Weights of a small transformer language model.
Architecture: RMSNorm before each block, rotary positions, no biases in attention or MLP, untied embeddings.
Training: a variant of Muon for these matrices, 1766M tokens, 13474 steps.
MLP neurons of a small language model. Each row is named by its layer, matrix (gate and up: input weights; down: output weights) and neuron, and shows model dimensions 405-500. Each number is 128 + 24 x the weight over its row's rms, rounded and kept within 0 to 255. Numbers have three digits each. A neuron's up and down rows have the sign that makes its largest values positive.
Before each neuron's rows is what it responds to, as a language model described it from the Wikipedia text at the highest values.

Responds to: Tokens just before or starting a date, number or place in factual bios, sports records and tables, e.g. took place, from, 17 March.
L6.gate657:136126113130151110119093086146112127156120119136121098187163135147122145094082129150113127104104124143117122107157144109136146116116112123136083111107099114115139145070142139117157087180116139142172133123094133153165085125127114126129131107109136158128157130125107134127095136093144120117
L6.up657:116139189103132117105105135165130136129115147146116138084162148154126156097113108123149130122100146081146137121173159091135121085114133157137178108128101131120166126131144108107119119147141122127104148132115079130170098173117114172127159115136119097128099162118118118094131185108106144120
L6.down657:144119133116130144149156151131133122135090135120146142114117139079122142161157126128127105167139131127119137140087092093102089150130155131135139132154159118129092105192140112133135169097123101110133113118159161097079122101122159120127092122112139115133113103155134102146135092169155135125

Responds to: Tokens right before an upcoming proper name, such as of in Duke of Parma, a table pipe before a name, or rival, Actress.
L5.gate1087:152131165136132128124138170088137137096144154157116112090122094163143144113169129113102115125091136123117165115151132165167100112137143158119114117125125117126110115138121105127135102160108137102134127117138114132125132163101123104126151124119144162089096124129075114140127090112098117178
L5.up1087:127112114116084119119093111102114157067107129130105128106183169156127115113113150144105130139165156159076112140125135153137128107139148150110179121149126127143110118133132114138163138109194124120120167135114099127119130159121167157154171134138109146130135125120116100126120127083148149153
L5.down1087:142138111120139123129129135200117106118121141156154177148109155119136143156126145115126099165130083113148078162086160122125157125144127106142108131095190180117145122141138127136126123121151120155132119144111137139132116134114081090107154128141157132156136114163132159134115190095094169116

Responds to: Mainly four-digit years ending list items, table cells or phrases (published 2023, in 2015), plus relative which/that and some adjectives (international, professional).
L6.gate996:091100103166090100132135081098122151177169101147115136160116139151136103088102132136171131111102149150131120127121162124116149126156118119123155158110174135092123164112110149113127128152189110155133140148147106119179112142122134163134123104154107136125216145144130174103088141142133145086
L6.up996:100128144150114096167144108081150128154164200148144153121103087115119160127124147099123092104117122166127101152115162138099116137129142138156115160135114079127122105149135132131127154106148130137092092128171138166123149133109094148145182117158086112124109132132154128136121113156157151127
L6.down996:142092152140151111150141124145137113157086119157164110151142137101127133135143121122151118121155161122116143119146126114113139134088138074126101143100176105101115106170106164147146093167135124186167177138118133191157113089150125096165145147122134118134123183135132140128118142151148165122

Responds to: Pipe or semicolon separators and numbers deep in long table rows, especially sports stats, e.g. | after a goal difference, 28;, 2016;.
L2.gate1065:077147101131152130113150113145177113088116118119128145164108145147123114092090123146088118137123163116111117107166128120125125146136109118145121119137137139144117117102140145164129166140142179138137176101123124134140110144116132139161134183133097063104133120120141127144162105110132108149
L2.up1065:091116111119098117142146133143094137130138140088152148132163112153129097167108121135123165106135108136102161141126134127118167120083145112123125153129123106125110134127143116139103125124154134145118088115155119123090134105138121126154139124134110167132126111124147119061147121100114081130
L2.down1065:109080154129160112085161094125154117120121097141152165129123131107134151128111132114121137178107152098101136105125141052093132140150138122091153138153146138127129108109140113147082132121154161125137152097108122145158123141107109143140122159107135133093113169146100122121182144103103126135

Responds to: Year numbers from the 13th to 21st century, usually after in, from, the or table pipes in biographical and historical prose, e.g. in 1993, the 2017 draft.
L2.gate581:151129118102099170118128158113158129107140101147091145167119141150136152079095077151146143145117164160117090143123155158116129112110149194167129141154090102097078103155068102128152095164122100181102117134142093100135142177133139123117181102095099106113141134154126158144122130119120182138
L2.up581:106131104102137091150183121144123141141132107175150109145091124122180141108119076119138126110109148128107159139146129109101171125079161158161135136168098154095119114130089142091154120145118113149157098153171123129115167153108121118145163100077082173116151133131088146125143113141087128104
L2.down581:105141124132122120102135076140120120132121138115075094121128118125128100108090138119117136135122161133134109153135153125102111102187120138167158130090130097125084129126120092135132127165120107133144096122134131152157149108174170084126121126121139119115140075160172141105123129111111157081

Responds to: Start of a noun phrase used as an adverbial right after a clause, mostly relative time words: "the following season", "a few minutes before", "the next year".
L5.gate460:113119180123151130119135103127157095147103130143191134130141128119165122075118139151097106131117086132136128091138106165145136123101131162131154093119155121139120139153134098095130094127167122116134140115153133130108098110128149122134132113142124122091098130127127116134127171142159135129
L5.up460:121138097122133144116108187124147118111143131109144163180110104130121183124131121123137123148158115160109113133077125115119164119144119126133120145143158131147153129151105125073146092141173134096109095134119105157126155100105127151159141139163119144110161149149111071182127152112140128148
L5.down460:148158130114125114169143147096127110129125162112154116153138104123120085120174142099113138102113128137153142142117140098131115132162148106090097154163124112152134139131113113147165118102141106099182132167126120124125129131122143169107124132139149084070157139118127157117119100125096136108

Responds to: Pipe separators and numeric cells inside Wikipedia data tables of sports stats, election results and climate data; sometimes "do so", "first goal".
L6.gate523:128112113135121103107098127129101096091134129161143133156092098157111094114076128102123119134086124130136136145121173098161134113133164119092143129162093119098133099173116132102110133105116162144149132133074147100096119104090108161163160130171146108090140149138119150129167116139143108129
L6.up523:168150105104109140142151144111118119137132092146142112118106184139109144108113135140139147145135118175106185144077153130100117120137101069160129065169144168149082120139130122113122154115165140145158138146139108111149103112172140153100078101154124131171139115106110053128121094122158128147
L6.down523:132087122130155109145120089160122124121112120139129106131110098104118138117108108113131139143139145136155116121135137137106170126088149170131129139140152126115102136127172098116131145131117130139117168132130117127161138116133140101148146156109155128131154130102072115133146141147081149171

Responds to: Second word-piece of a name or word split after one capital letter or short prefix, often after "(" or a line break, e.g. L-e-ague, B-oot-ham, W-el-sh.
L2.gate463:132113170138129114092094140097182124115137143138104138131101114090169121126116074081092106094129116134107138084113127092105101094068149120114126090100140133111095103112111155139143137150148099121115115122143137124160149155146119128105112171102146093114136138106139149175148099136128120122
L2.up463:129127117141115133129149113133106158135137190178126112147104114124168098121133124090110088159122122095177105159086146114139142135098112118111152100159107187149113147110133132111103109115161103112102129140156162130137134145139100149093121110138123106175126124103155140150127104149129117104
L2.down463:126125145132146076138137125125129116095162149125147136120107125115138132131136085126146118159115115107119135099172107096140158100108115130129161111096138116127096163113128145127151158111149121120123118115179100118123194084119117162085111156153130128119185141154159114125136154131089111138

Responds to: Numbers and | cell separators inside sports tables and match reports, especially goals-for/against columns and goal minutes, such as 8 | 24, Purkis 76', 15 appearances.
L5.gate957:089109137124165137154121127123137140125139083128106137130115122147117114098144135083161141114145177102156139065142108125145118117121098160086122114131121149133179142156128121169119125118142118178124150115103104141133142104114152121102140129150126130132159130086129121114152133115123150123
L5.up957:115167094147088125135140146130128107166097136103161115117122058157055076121146116114140150166140126131123128157153150187093100165139122163161124134135140109149157104121127168133090124154132124088133157099159117144190185110080123119117095084131135135151129103099109127120105088117079076079
L5.down957:123144129134164149117147157134110102165150102142131161109115127139083105073128107164157118122140143146119074120165146115102136133144101101119139094123102139146139136172135069133106126125151110134106155122148131093136193130115088117101136127132140154146138077120134086127136107139092149112

Responds to: The first number or word right after a proper name, such as a standings-table team's games played (10, 12), a date day after on or born (20 November), or a verb.
L5.gate1160:122107178155180164115116115146135110141144110101139105135109102137123121090127164119143162100114101123137137143134090125102095119156081116148157091133103102131126133123159090129189172135132087104176118144140147092084099166118149108118123148124094137087111114125148086102125174182159139110
L5.up1160:169097128121135132116130119101118116105101125134128178110148118154127140140146111095114113176111131151109080126139188144145150182127173109126099139097121136129129176139126120128135079107102113122109120121117134126144139101072119136119148122164119121137110123133155152126128127075147172171
L5.down1160:154108102145119058153179168100129104124137119095103146117172167153164104177131110127095096110092164098124146155138112156136145138114186145098121110108130144121155098109120165127118129119153138092111150140153145155123143091120134128119136130154161130097103092150135161128153118117106155127

Responds to: Mostly "of" in noble or official titles (Duke of Richmond, Minister of); also mid-name word pieces (Bro, Gou) and accented or CJK byte fragments.
L2.gate756:124152160115158179105130158151152124146143162118132126101147142144139170112125184140160094137112139146132089131152114139157135153089114151112150098144148150107147133129143132135169137118146148129092177114114129114135141090124100090108136130122166155138159132099109131148147178116118100113
L2.up756:120151129085111117180109077105110117100110169143081076133174151151112132137137108095135099111116160115124117104151173139154105104117126149087131086118134102155128159142159162173093106132112172169105155124142104130107136093121049111136132123132104120139142129111122163131167159133078141159
L2.down756:108124089097124100154119115073097149139103129099073131125128131124140123114150097107108125117122144123125120097158174182163123110140119153082144127163139121134102093131147142153088087107119101108131103126136095137118110094118113140147106120164134123135107150111126154126121135121150114129

Responds to: Leading two-digit pieces of multi-digit numbers, mostly vote counts, populations or stats in table cells (66|1, 68|6, 40|9); also "a" after prepositions.
L6.gate486:111114173067167115138097141102139171112129101135128100119121092127098110162142149140157152151108132158137141169135102117134155153133140124140149166142102141137112186190131109172120093138124096162109149173116124128104175173106133112151120191095160179120136121102162124124135125120156082139
L6.up486:105093106124137116118122096128111142122147147089132126121091141108126154150116152160109092106119156130132136119143124131126145129135159097114125136094134099129171130102132083110155164130090119130118104127076139128136122147124129167115142137144125125107158122115153116144112111195094159143
L6.down486:112107085157130110115103142095102117117138131146157100161105118144136160131086119146100156126136184121112122142130141143147130119127111138144126113096106094117132084115132090105127128137123139151121129124078110100137151163098117130127135072147155089145124163095110111134126131149140105133

Responds to: Month names and other date pieces that come right before a year, in prose and table date cells, e.g. March 31, 2014; in May 2015; crash of 1929.
L5.gate1206:162107184128130141116162193095127124114158118109147150102170129139094141111109123107105105135115149124150173123156134116113165114120139130156142146138093139060074108121127147104114128148186120091150150142134140146128134117089113108150167097126191146124153115120104165101139145116098187127
L5.up1206:088144145177132092136171158128169153127076091135079094127185102173077130132121170124126125158141119112131145129109110097154138129121113087149116125119119112111114109138138171144157119098109124144139088089160126167151127124148116103091135123110194154150155143161106120128111110105125151099
L5.down1206:110066149161105135102140161160104125108121110147128096124111126130119129141084150100139192135102167141180151145150157147135139145166143139159179149104136122081109114111097110126144062137166130113138088138125127128162093126093166153095157095143125093120148180174119114144135146130129132147

Responds to: Table pipes, semicolons and function words like in, the, from, just before a year, date or statistic, in sports, election and census articles.
L5.gate550:111131125116130172158141123146102133130109098128109138099145145112145146100115127076118143101166140149138147133114099116132118117095105131133100091118160154077134114121091142156141096130160141120103101139151092109102116127136123186134138145111112136123159124131113137131130076172122116086
L5.up550:131107114118131128112134074142120109150129107094117149120122125097175083074095109120126094092107090167124099082156142146144127098106108099142111143144117123142107130079119137130125142095159108155107136139115111129157165161170167138144149167165118119110107132168135149127112113126126116151
L5.down550:155144130087113107127110102122157129135122154132140130146104144163166120117120137178121132105145102141145108144107076123142116119120104117116145124140132109150121140118103137122094134122178191180122140175109138121115102082145126141113112110140131116172125068169115110161123105128142132145

Responds to: Pipes and inner words of Wikipedia table header rows, such as Date of birth, Year and Mint Mark, Pts. |, and mid-heading words like See also; weaker on prose function words.
L5.gate696:129111142166147153167104187171156103088128096130093128118109124084140151114150152094127105127128098118138120132141129157118183169119144138102124172145105135090100160153152136104157129145099124136099099103107140158136108123100150082135156175149107153108127155128165157076129150106140111154
L5.up696:141104128129105135151077071136136102137111116116098108153115113114115117145116096125135115142089115095143169095195133125060112122118125121135132088143141124116125098102129111123137109150167153166107120164105110177118111095120092102150155135139186121101159143144144164094157167138111129146
L5.down696:143142124146122131117108137148147136155140141123138066103129138127142112139134092155116114131110150107132094147155081167130137106173139161135121101128130100129159130153138142163139134094172119140123152136088148168120159144150092111068105127124177123164158215090123177122129130101170144109

Responds to: Table pipes right after a number in Total rows of sports stats tables (28 | 1 | 29), plus "to"/"and" joining paired terms (four games to two, son and daughter).
L5.gate703:119139106142122118121126124139124111118149113121127102160146126145116136148090164149113188099138144125137181166174107123201179090122132076102125136128129150147134130100134088099137146146151107129143137162156103102154146139118131080153147104149155096082118129130107105109144119163140093106
L5.up703:168127123113124142146125145114156083123124147126171093094113106148081153170121117125153153075141124132126133138129104143124140114131130142114142153162141126150129145105121118125091154154141121136115141091130144155162100085109163126127134176155114155140171140175191101075114094117144105125
L5.down703:112115109114114130113118122134116082127134133133102133103167172113108082150118143099119163098112159103136151136116123152114159138131158103066156121165128148156097132093152097102091168083161196132145100144163143105154105116168172119116123116144090127137118255138113120154154150166093123119

Responds to: Mostly "on" (also "of", dashes) right before a specific date, as in died on October 3, afternoon of November 21, 1720 – 1765; weaker on other "on" uses.
L2.gate206:106141117181146125096145100086141122101132169127156111187171143118111109136154094143140103138117105131150131148099139114137094148118123152107160131066130152120081134089113126146127162124176136118121090091152115099133151153137119099150130153134171126084100127104168147115125214135129103126
L2.up206:154148131103107133138157111121151104085151126113153138133097150066159111136148123142130136135101142150101153093118142128127112126108119117114111124107108136140114134126095126150182119148153060078129115115154139110130120119175109072124133162095142114103113108133103153078096111127118120095
L2.down206:140143135132143158100165127122101099079152150125114125141111104150140080130114128118137122130121099125097187105114160109105119150126126140127135127134125129139099118108103127170161144122139100113076117088126114123119134124135075111158089175101110105134099087089145143066127138115089126119

Responds to: Tokens right after "in", "on", or "ISBN" that begin a date, year, place, or number, such as October 22, in 2020, ISBN 86.
L6.gate535:139120109143133128158113136110105118097134144096095120122136122107148129124148135102107124113120160131135085148174138139124114115127118136136113102146160142153116094129097118126130132104138132117109098135155117138121133153133121117129122095143148106126134097103124135158159189154121176147
L6.up535:124157123080128099146074142134135110124136141153193115087110115130133148133120112100143146108149151110108141142095149159130148082110136090121111158085134114139143093133093178142172122119095090122120114112115081150089121129147110138123140132107122140125141131157151146129159151097057152172
L6.down535:132151153136102133148130123119106091115113113105145092116108092130158136163117135132093113084167105157179135128146109123130092146111130141105135111125144152169132166110101130143162144113155102134107144152113170147119153166130126133117142094116123100163158092135071109080145128155099121146

Responds to: Mostly formatting tokens in wiki tables and infoboxes: the line break after a header row, a leading list dash, empty | cells, plus scattered word pieces in ordinary prose.
L6.gate1047:119108119137215141113096129108097162128120123093141113108113126096135138120093121131138132109111101135135131151166155163127146082129087094132112137139123113125155101098116158122137088188099125101139165136133111097124117100127152103135130161078127081107089128177086145096090122117121100117
L6.up1047:121085151117137113181175128105165091148069136144129096126090110134110152109134126105133099114135114129151153124134128169147136160098141086123120122142149111154131136172124148121141102146155144080138138183109109084119137134113191137120127121100153080146163114104135118097147113109115106076
L6.down1047:145159141107153103111162070116150120119135160140138140121129185116144150148088137137146152130127160125126095100136121121154110119129100100120084115119156156173116134138107112138125105131162140107110128120101103167095113170127106130117135102110162119087153114116089144151165146129190151122

Responds to: Ordinal words and suffixes marking position or rank, such as first, second, the "th"/"nd"/"rd" after a numeral (41st, 72nd), and top, mostly in sports, politics and history.
L2.gate800:099115147100128116121103113109094106136117154106107128118141095113150158147099150149107109109117117103137141104141113128147149147140103151163134180096152102102125144162121085120119113229126142139115162143153128176146109146094135123093173132112095096151150122120073113139104124092171160122
L2.up800:125144122110166114205065149141153160150127178083114128071119127131152114137092142117113173122123154105086101131146123107162128139112132138154170150145098139114146133143120118102095115202160151111127157141142093102098130126088154140121138136154152141134133141071122117077157140116118152118
L2.down800:109096118100176099126122112129151144150106158105116100102147116162140142152120117162099125126110115121101136114128155097135125120117089106112137154104133136153147120203121137122127064169103136157132110114143146113137146114087112141099164101131114126136142116111165129109128121090164133123

Responds to: Word pieces early in song, film, album or show titles, usually just after an opening quote or table cell bar, e.g. "Till I Die", "(Turn Out", "Something".
L6.gate1137:108108125144136100129142117133163167147163114123109147152143130104122144106130140105131118094165087123097151114121120136114139135107172160115130125134135185123108096150094134131148138070120162074121142121149193123123137125122130131106126103148123088099159106113121155161115067117119132111
L6.up1137:100153113113160093097138120130111161115135176136142104170182132168083126105135126098120178085127133169137110151116141082135115123112115150078129128110149144103145097138090142135120140146100132114118152134118152141129161141127129167150138176143136132137154114122149148143148082105116139132
L6.down1137:102090137084114191099153126107131135135110096128072116157147156114141141070148136117158089074146108118095142142149114127119111135123110096175167101152141125124104149222165119140103131092146097125109116170100149124141101133118151110142113108127105116111109116118091099123151119128135118165

Responds to: Pipe cell separators in Wikipedia tables (scores, rosters, race results), plus mid-phrase connecting words such as "the" or "and" (Epic and Forgotten).
L5.gate716:124114171140165170131162153144082125102110161136129145108105111105102118154158105166131154125122088148130090130144097115107129104130118152146104136100122133135156204137129119129104165130137100138152147136120113154135186120119133144114157125125105108149144097128112109124154114157114140126
L5.up716:118131156142156094109125121154142132131170110091144123157095121090144165135110134114098078114088138136128150144158093140126074166142137157139094120182142162112151111127113118123106130120131140161097140116119112153158136164120101161114109068137134138128127153163109157087118132118142119146
L5.down716:117133094095133107108150116097096116122138110141149131121137132120103134134131120163136132113135143140154145134132081128097127150078156117071138100055144117120151153176131130107107123113128060119148076112143123104141131056141135088157118158142104106134089017098172128175083113144141110102

Responds to: The first token or inner piece of a proper name in lists and tables, e.g. band-name The (The Jackals), first names (Ron), name fragments (Dix-ie, Élys-ée).
L5.gate526:129117140103107100148139169140128163167164139151127127149158134194107136102095142127120136133127146135119098111126109127130126118128137076160081180134104107139126156156130152071141131130119169097164126126117119141101117128172159095136134144147130145087147129143089127146074105104114101130
L5.up526:128112104133148104145146200102141130187146119111120151142131166151130138124131152158102118129121115136157123088165146135155163131124126167141090136115110138109141155121170091107156168121137188136125140127108125144135129096125135107156146110135106156124158142127108124151106106162150137108
L5.down526:137113163124164175108115169057141147130166119114109167099105133113145125099133135141107139124096141142154116109146133145141129134116108167121124155122116094106116179127112134101134123132128134126117130136121111176163133158139123118156151139103133096134138056168137142157120137108108106111

Responds to: Header cells and pipe separators in Wikipedia tables of elections, sports statistics and results, such as Party, W, R, Continental, plus scattered prose words.
L6.gate91:131140129157093092128133114084123103153101153110119152163157153160179141131165132091116149119126136125077164097125144137101102126145084142157131160168118168124123138131137168137115148123108159150117121137106117191122126134130097154157145151119119141137167141088121088117104121083145146157
L6.up91:110115103137139144134141157156110059106177116086111110168135123133125143093102101101120168140110148113110138117091094118156139111106132128100140111119124140063080083145164104108149096161105124079144105127142122110113145141164124096093150108104097137127130112122097120085151128173127169078
L6.down91:097120137109085145107117137096097111136135136159127142127131174133086116155111142138135148111134173087139123137092112129154128112146150157086145156103136177125087118140124117154149130120069141153151129128150091141135089129100104108102097142142154121183132171096113110130120092124116161138

Responds to: Tokens just before or inside an upcoming proper name, mostly bands and artists in music text, e.g. recorded by, The (Stranglers), Cool &.
L6.gate121:182168134110148127124096113087153119130135125135139111122111123108083130170095109136131145151142134098096124089140131118138174162151115148169100134103146136144128123130131117156168128089144148078185124106121132137136127140171117118133129069165133125101173134143107131129094131119121131145
L6.up121:147143121136153118104097204121132118131169170114118133127091165137134114122152118130131143129117137133124143083114136148127115175111105136131157153146133105133120133150174108112132180127109152073131103119150118126128135108130099116133131116142120103131157129091113114110084133147197088135
L6.down121:139110125145119083092109162140117095120179126107128156120101130158112141164061116156111134137148157115152165153127169138161136152114144122110155132131159133129113158154173116118118162163148139087138104121112130110099139142120111123141153150106098095149135208140090139138110085116097126117

Responds to: Music genre words such as rock, punk, soul, country and hip-hop, and more weakly the first word ("The") of song, film or game titles in lists and tables.
L2.gate50:161113113131109142129123149083132139161144131159101176126112119154129098119088102102143090136116135154142111111117138130167160155131117124099114190121131122109116116145140135133099147087094166139126103080114132107120157124128126128135112122094139105107127116149151121141118075136130110127
L2.up50:157124106128097145115129140126124149111118152149144164150147145141159133114124098113135125140129143110140124122089075150106117147152133137124127173109133171132094071124159141117166164067138138139099117126095141094117119134133145151126095136123155117083135120082091183140160160196125108139
L2.down50:150095145097144155156126141127123109121121128083131082074095112138103129179154110132108137150082096129144084118115134127101098172163110161123139158105130154130180097105142130106093125154183118101138127111069134133130108167115141151171084137128122155124124090164129125119153150152093155130

Responds to: Two-digit chunks right after the thousands comma in large numbers such as vote counts, attendances and grosses (177,78…; 13,61…); more weakly, words following a comma in prose (for, later, due, one) and mid-word pieces.
L2.gate1331:109115103125099102146132167125178117095131114100142118137129156120153136119116131121161123110126078087122184107155123176109133151157122145110104113131117109142169155085149097119115109116107132164130088150160135141122144078117142114134123147096182150157106135121126143106124156160107137095
L2.up1331:171123081139099134101113124100101107101112144104115143156124125144129129131136142066122147136101161144147130120163154099127137123124146123148139122080173158134126109147107111118118150123148135127076096144173113155103127118138137131177135127133166169077158131117111140088135111133082134123
L2.down1331:129092095097121139093150147119122127112122105136117136085153121072128125132121137122106129103137157099137149107169140161123125111090130148152184138123082086121126144102165101140136137120124136123108133152150136139141154090145112134124154151146111130098118120119137108155124148130122142152

Responds to: Line-initial hyphen bullets in infobox-style key–value lists, such as "- Manager:" and "- Location:", plus table pipe separators; weaker on occasional word pieces and "Governor".
L2.gate879:143131113134177127169101154120126136177094132130155138136118093099098111109157121125147133149134107137108171107115118087095134098098082162113092165123109124148147085126177109091098137167146105130138130126125135076115157115121119128118109099111146129095156134148120166132121159118145128172
L2.up879:120113134128123142085110174135133148123106083162139148145124112128150083176165175143142100126145122170074127121129125081151142130103135072123113145173124102078084119140117109150121181119133090106124139141142125136053106081138088125146120115177112186134128129163138072165098172135139126125
L2.down879:113117125134140128141161137162167120124094177157110109137145073123122115136131133128158075154141122148118143112137159160142125129087119098137130096146122113083093162157155137108121117149159107154100101132089144107118096147140079117152116186133133130121126139129157122128171147103134113107

Responds to: The first token of a year or date, often the start of a from–to span in office tables, career bios and bibliographies, such as "1900", "January", "(1953".
L5.gate764:134099133136123114123137102165160145131114146160086129166171129120146150127079142164157133165070135122138124091138121138123137128116149166154148136096123138101101166128108056126145100136148126137102106159162145107135081126178106100124095142115138136141132130080105155128104127123139181129
L5.up764:131139146098161100153167093096151120140164116142148132138116115117118164145096089129149160115136116121142115127151137135115137137118134142163120128148148137128140133106094137098158116156100137150128142103127119135162126124127173170141155142117114126128132107082143121112099100106149150108
L5.down764:097063131132118160109147105124132170135129135161074117115149145139154128140103142172155132117097140149115102161151110160113136113143134164158155122169066130148110151110129121119131117146116125117111108137134144103131123157147168181107155093117152101121147020131131180118081120138144107147

Responds to: Word pieces partway through titles of songs, films, books and albums, often in discography or filmography tables: Hold, ness, Late.
L5.gate1041:134120127182152100163135065152114185131157103134120122098129116094100111127161113139125122132102146093156108179121083093089143100146123073153116135087144128117106113115120145129151095131128145117130114083113157114106178108112079119146140131117142152122149126150125124121122137157149133121
L5.up1041:173121138111127127114136109113103132132095132091121110132129147092146096096176143104107131132140133146090098100166121162097180141147154116118117113169149151162078137125126135129112120090111093092162145130160141143113133142089077106108139138101135111129119121105131141166140134123117152139
L5.down1041:136078103135081145176120157107148143116128159182119113152148144115132126143114159099104065142127152094134118138110118144135155098135121134162123125084143136168110141106122119115089163119173147144111140098148142106151136118130151150097098167112118117102110096152115116133130144132120152129

Responds to: Fires on the first cell after a row-opening pipe in wiki tables (blank, Year, 7), on "none" opening "none of", and on mid-name word pieces (B-ore-ham).
L2.gate544:132146113138127130154106110082095118112134066138096135148121126156107137126111078148114130150145128166123129094119105124139148124184129125125110095137202128115136099062112123122155077116160103096110159146094150139079169115120140170121143184114131137149091132177167134146168128142101126136
L2.up544:158141161138125128108133102089120147117164125141116148113132110078111147123156149089169140164158076119137100119147134110143138121124132117106131093126098111097130134145124126090108092155157130110109052179122136144099138124120132159152109111093135105090144144143155124160087115112148141147
L2.down544:107133178109158163113138101154059170130134139152115141142171126120157112144134095124114152131109134171120090087101091105119074095117136151146145166123118110129172138111147146122097112091163128066137110164147105150142139145161100116115166123083132118113082145174115142141107109130169132152

Responds to: Fires on " |" cell separators in Wikipedia tables, and on "on", "the" or "by" right after a place name, as in born in Trenton on, died in Rutland on.
L6.gate439:167070074101133109127104121134114149122093097135147118137100113112151157115095130088122123101089154126116128136159129105158126173162147155101164143119155134147164143129158155146160143164165135150147133141127135064130145129119172138146127111153146123138124128136151111122128087108091127123
L6.up439:129145130139156075123114115119117086088170157078151111154198142113112108125080159122107165120140093091135123147145110158156102111148088097104108117112117109131141114139122123169135131117166101106122088075133127147108094134174114150159129155120127100121118127132122164086088110108148166158
L6.down439:112173172170084146130104144116114151139148160162129126117124104144084127159157123120123161111114139125160153095125125115113081078138142153134108118115124172141118127145089126126087113127124110133159131134176106148104123129125104116155145095132121161131082135118115142126140161147116136087

Responds to: Fires on "the" before a team or club name in sports biographies (with the Tigers, for the club), and weakly on line breaks and years opening table or list rows.
L6.gate671:103159145109102065094086136143152098136156157151109067144133119125158096141094109093135139118155129104133149064074122120112124105103122123107114158141136135111103112156128136173118158151141175151102136143157176142127104110157113148100171130126113148131119118136143168117141128127114144155
L6.up671:143140156165098107137169143115165162130149145097105142155111144145140167145117188142079115122137129078147113128142151137158104107121153107151131142164140119184137099093055112158147152153149166144111141125101078140153106127123114168134159155084111111098144112118135127136140085146146137125
L6.down671:146119114143138136092077090130103142138102104166113129127117160110137091138159135140130124129128179180125166086115114136145131153116132124098150148132134204155176119122132103128111116124152142125136101139111174103149137116108111111103165132118132128138097140091141129140164150090094136128

Responds to: Numbers, pipes and separators partway through table rows or stat lists, often the second value of a pair, e.g. "(1,440 ft)", "62% - 32%", "| 2 |".
L6.gate430:114108167135130115088148157150131133124090137148137154112094126094157140119135086157105125138140149084166112155113152134106113120137108132116165126131156082112127130104132133151127133132123112072074121112149113115134121123112121156151126086120123132124158118154093119143141163104212177121
L6.up430:120161107170170145114105161131148145108114143096081093096102119057093153110134145127157166105131135080113121115114144116110161096116137111093103141093144152092152122127102128145152124115121117145131157135151123142097107111160126151103107090137109064169114089153108149148135130084175146133
L6.down430:138123140082100128166122083169115131130117144130137132134121116166105152116108114130146098152141141163165144097146122116181118149125140147133158112179102110147126146139147134141137155115116145097111110093099111095096160142107162132160146119125123133102116015123169108095127101160121126100